{
  "num_hidden_layers": 12,
  "hidden_size": 768,
  "num_attention_heads": 6,
  "num_key_value_heads": 6,
  "head_dim": 128,
  "intermediate_size": 3840,
  "vocab_size": 10909,
  "hidden_act": "squared_relu",
  "norm": "layernorm",
  "norm_place": "pre",
  "norm_eps": 1e-05,
  "positions": "rope",
  "rope_theta": 10000.0,
  "rope_fraction": 0.5,
  "qk_norm": false,
  "attn_scale": 0.0884,
  "bias": "none",
  "tie_word_embeddings": false,
  "parallel_block": false,
  "init": "uniform",
  "init_std_qkv": 0.0184,
  "init_std_o": 0.0,
  "init_std_up": 0.0184,
  "init_std_down": 0.0,
  "optimizer": "ademamix",
  "learning_rate": 0.000133,
  "lr_mult_qkv": 0.7,
  "beta1": 0.9,
  "lr_head": 0.00928,
  "max_grad_norm": 1.0,
  "warmup_steps": 351,
  "schedule": "wsd",
  "decay_fraction": 0.568,
  "decay_shape": "sqrt",
  "final_lr_fraction": 0.05,
  "batch_tokens": 131072,
  "max_seq_len": 2048,
  "doc_mask": true,
  "z_loss": 0.0001,
  "train_tokens": 1200000000,
  "max_steps": 9156,
  "dataset": "wikipedia_en"
}
MLP neurons of a small language model. Each row is named by its layer, matrix (up: input weights) and neuron, and shows model dimensions 32-287. Each number is 500 + 25 x the weight over its row's rms, rounded and kept within 0 to 999. Numbers have three digits each.
Before each neuron's rows, "fires in" lists the words (lower case) most often at its 100 highest values on Wikipedia text that the model never trained on.

fires in: "made", "film", "making", "television", "football", "make"
L3.up909:484489493466490512501504509491484523516534495549495472490503500485460473497464460500502491483497487520485523490488493516494485527490495461516442443519490477496487470496507527493470469472471460538477499481515504504510535474486515505483474484506504437509521517498517519536474473464528434508527507494488504484551485484529515485503494496508522496516527541500513457492539528491496465483475502481494514479491494514493536452481494474517508504531529497502469479537514490529493517499471468468489482496461433472533509503483482543496541508482476513531543515521515509482506478488524493523489530526478510486518460512481505538501480517504449522505517534543439465459530522474504476512485518521500509447509502510520527513474553485472473522545488523520495493461514496520504469510503509

fires in: "liberal", "black", "african", "transportation", "parish", "railway"
L3.up3292:484478488505474462506489537480521509507474465585529488473466476519545502515482510464495492499510502484500459506494528509459485501491495512476501441446470473482503524494463497536526468439496505479500501504505483511527506453480486477517512521502510504481443506527520513518481505513521551482469516515537498525523466512515546472538505458519488498503536532482500495481501481499494501537484485467506494533456498533450490474470508496504493514491471495554497537526494509532484511504494471436517504491467483498487521476510515495498512494519503482535502513561528538488493481461469515549475520523523487496482506463498491497460498488516453465442520513495498525492546493500529511535494492484503451505559511524495497523498534485462524485480486506492547490525426495460474452478506507

fires in: "died", "town", "him", "office", "city", "death"
L3.up1989:514500524560495507489471534520472516514505538528521518530506481471517487470515504519518435500481492526525513534543477522495478504466507462497529474508508469488486529480503485501509474499452482494510511497532521531483488511514500527484526447490479538526481466519494510484446505514518461499484503503520516504523480500465460526513473521486495512479531498523498485502486484529533509517467524545485533525506475485506504479499493509481546521527481527476476512534531495519526513504475539465482505509514463460490492489481537462522491486517497456533486496480492508477473501564510488549467457536489499500466480500475489504464519522466534509535532530504473452477510509515522506506490517528504502529544478500508500493497470506490519486462467499516553515529501507488483505540485500

fires in: "a", "as", "before", "when", "where"
L3.up2606:492479549512517486544462498496478465503495468558493516551466527501459469479530482525525437497477493502518503537501536484496534517489506466513512453469459484481490502485487512557473492500488490436484495447526485503462506526500503470489546490497503541495512495512497502532514505491514470544520496545506527510494493494495478482485485496486458493509535483508499511517521454520528521453469506459509504501484496493497441473512500498477521501511460494496515545483497499486504504485454535443480502521512506493483453522518497539493441475543497525526511455530507464517520494495479502513465479486531479526469545500500491496495512520549507515504464541530493488497559453515504503501468530488542468503512522474500490500461513492499488506523475487531492542504517510520505520505525533

fires in: "after", "when", "until", "before", "at", "during"
L3.up3336:496479469532493490515493464519511498513510487537484481541510503466429515506499491522532476502507483507525485526473519503541520502498536517511453469485493459456490473481509509518511495531481525455525492449526466434503493483520485526486513478481502458498492483496517521501464486518502482573529495523502528491532463525447516468510466471521509501555536494524509495480472489477515493459546524491522522496489487518496447482490473474483517515517494499495524512527481460494529508493483481460506535534520544476498463488524494486509454494481516515486507464521509495526518483501518478539478490505550460521491480487480514514457468497480512510465439491499487528505466475493513475540501503526519481493497508511524489523524511516541487510505495512544510507496511507495502491504516486

fires in: "made", "make", "makes", "turned", "served", "making"
L3.up3758:505490465482498497500544464522497522493497510496504509517488499487476502457449479544499478531525500474504523515472495531497487476534510531518501481511452510470490484530525509483516544513501497503486474504486493503493514515509513491525496473479567484501504527500461525480564531505475471544483525533482513516511481485497509523562458494469575500498491486521484490499434490426521505508503528480500523464510516492479466502520479456539560487499482507507524459522536533495510527479491460496467500548494507470490472540519511517451521512504516527503475513490497505492467478504520513505471531513495501536481516475494499537506519522578438509468446550482491483488479503533539466520490505482524481531526492499502536471504536482506512534496515531495500532508493460492490506551498484

fires in: "music", "origin", "musician", "arts", "cultural"
L3.up3492:510500496502508473482467470482518501500507524503504546519485509507493519501481480526517489516462524531517508498491543509500503473500532472521495532477457488555502510517457522517541516456489480500494508494525487517471497481512481533516493485515503485494490533482513509491491476473523545535489484517517503523507451483541484497525513509489520473522512520499514519509535479477499532540497516497530481497472507522531538496497509487459482504435484505487542503499506491508504482474476499489472530524572476465530498510509496473477496498539493491529525459509496530478512494480535454508520488507506518514515519456479526524482526546512488474513476489521530490512506481504454532512557498494532515496553487510526503491515521515492517450522494443548480481485504498511503530523496520

fires in: "a", "music"
L3.up2404:509524494473486445474493516541494510512473514506483517569537505543498527520466534489482497502483563485513465553479521484504524450510530491503496510497500502456460480505527504547459537513502500503518495470582515486488495532502507527550513485483525502475486499500533521468510474506494476507463530511475522531473466508491492475519559503521518474553490508460513536525523502461506516524539479544544468516504522516507490513492511480545485501462455511508533460484485476440496474472519458512506517525518512493532442505506509500486494487541482506494525465514531522525476506503480497511512466522496490484490562481489529503497502516551482483459478530493523557491519493477547506494535498494477449468488510485485515484506474518504493517487521496472542480512480518533476497507485493

fires in: "the", "an", "of", "a"
L3.up2318:497532515471470536482489489483494504583474471483523546577510551512471537508492500480475489549490526477504499494513506563459512534545495486489462503502497454490481483524498480527478486504493465459529494504541477474504554514500497537508489453520508518529523473482533486482477534475468443539522509482494544526509480540487477478504515506512510467529466486537487471495466521546522549549541512516476486496527520510507527482489488501488548492508515520461492475458496495492461502525488461528491498499492506529509471522505555498483510499486503487501500526544469534487491497522493542521499519498504474496493471493456498519503454504535501490492469488536478463468519498492488502505460529491499485527535500539491486487543492495537493490521527514475541494481519469519501510520511478

fires in: "after", "when", "as", "although", "despite", "since"
L3.up1430:515504497552488472510518496478466489503474521567544504499490488524509506522470511487523511494540551469503504501502502507527490451506495467458499486469523440490462481505460527571461473489492534470507486496516465496529515483542475465499525520469472459502517531506535502515460481512481506541484490478513500498497469537530501497554526524495484443526528458470537484527454497502486487458552534477536560489480521513529473513461485501512479519530508479512543471488535499536485494504499488490546537496544486520526488486499484523487463492493529467531529464527473489519453525473470467520498494461517539500526458513516485526481510486518475491502522531538519524484512490539500531513470521500553471482532472502527460530539496512535489536499494540537498508495481484511532476503492547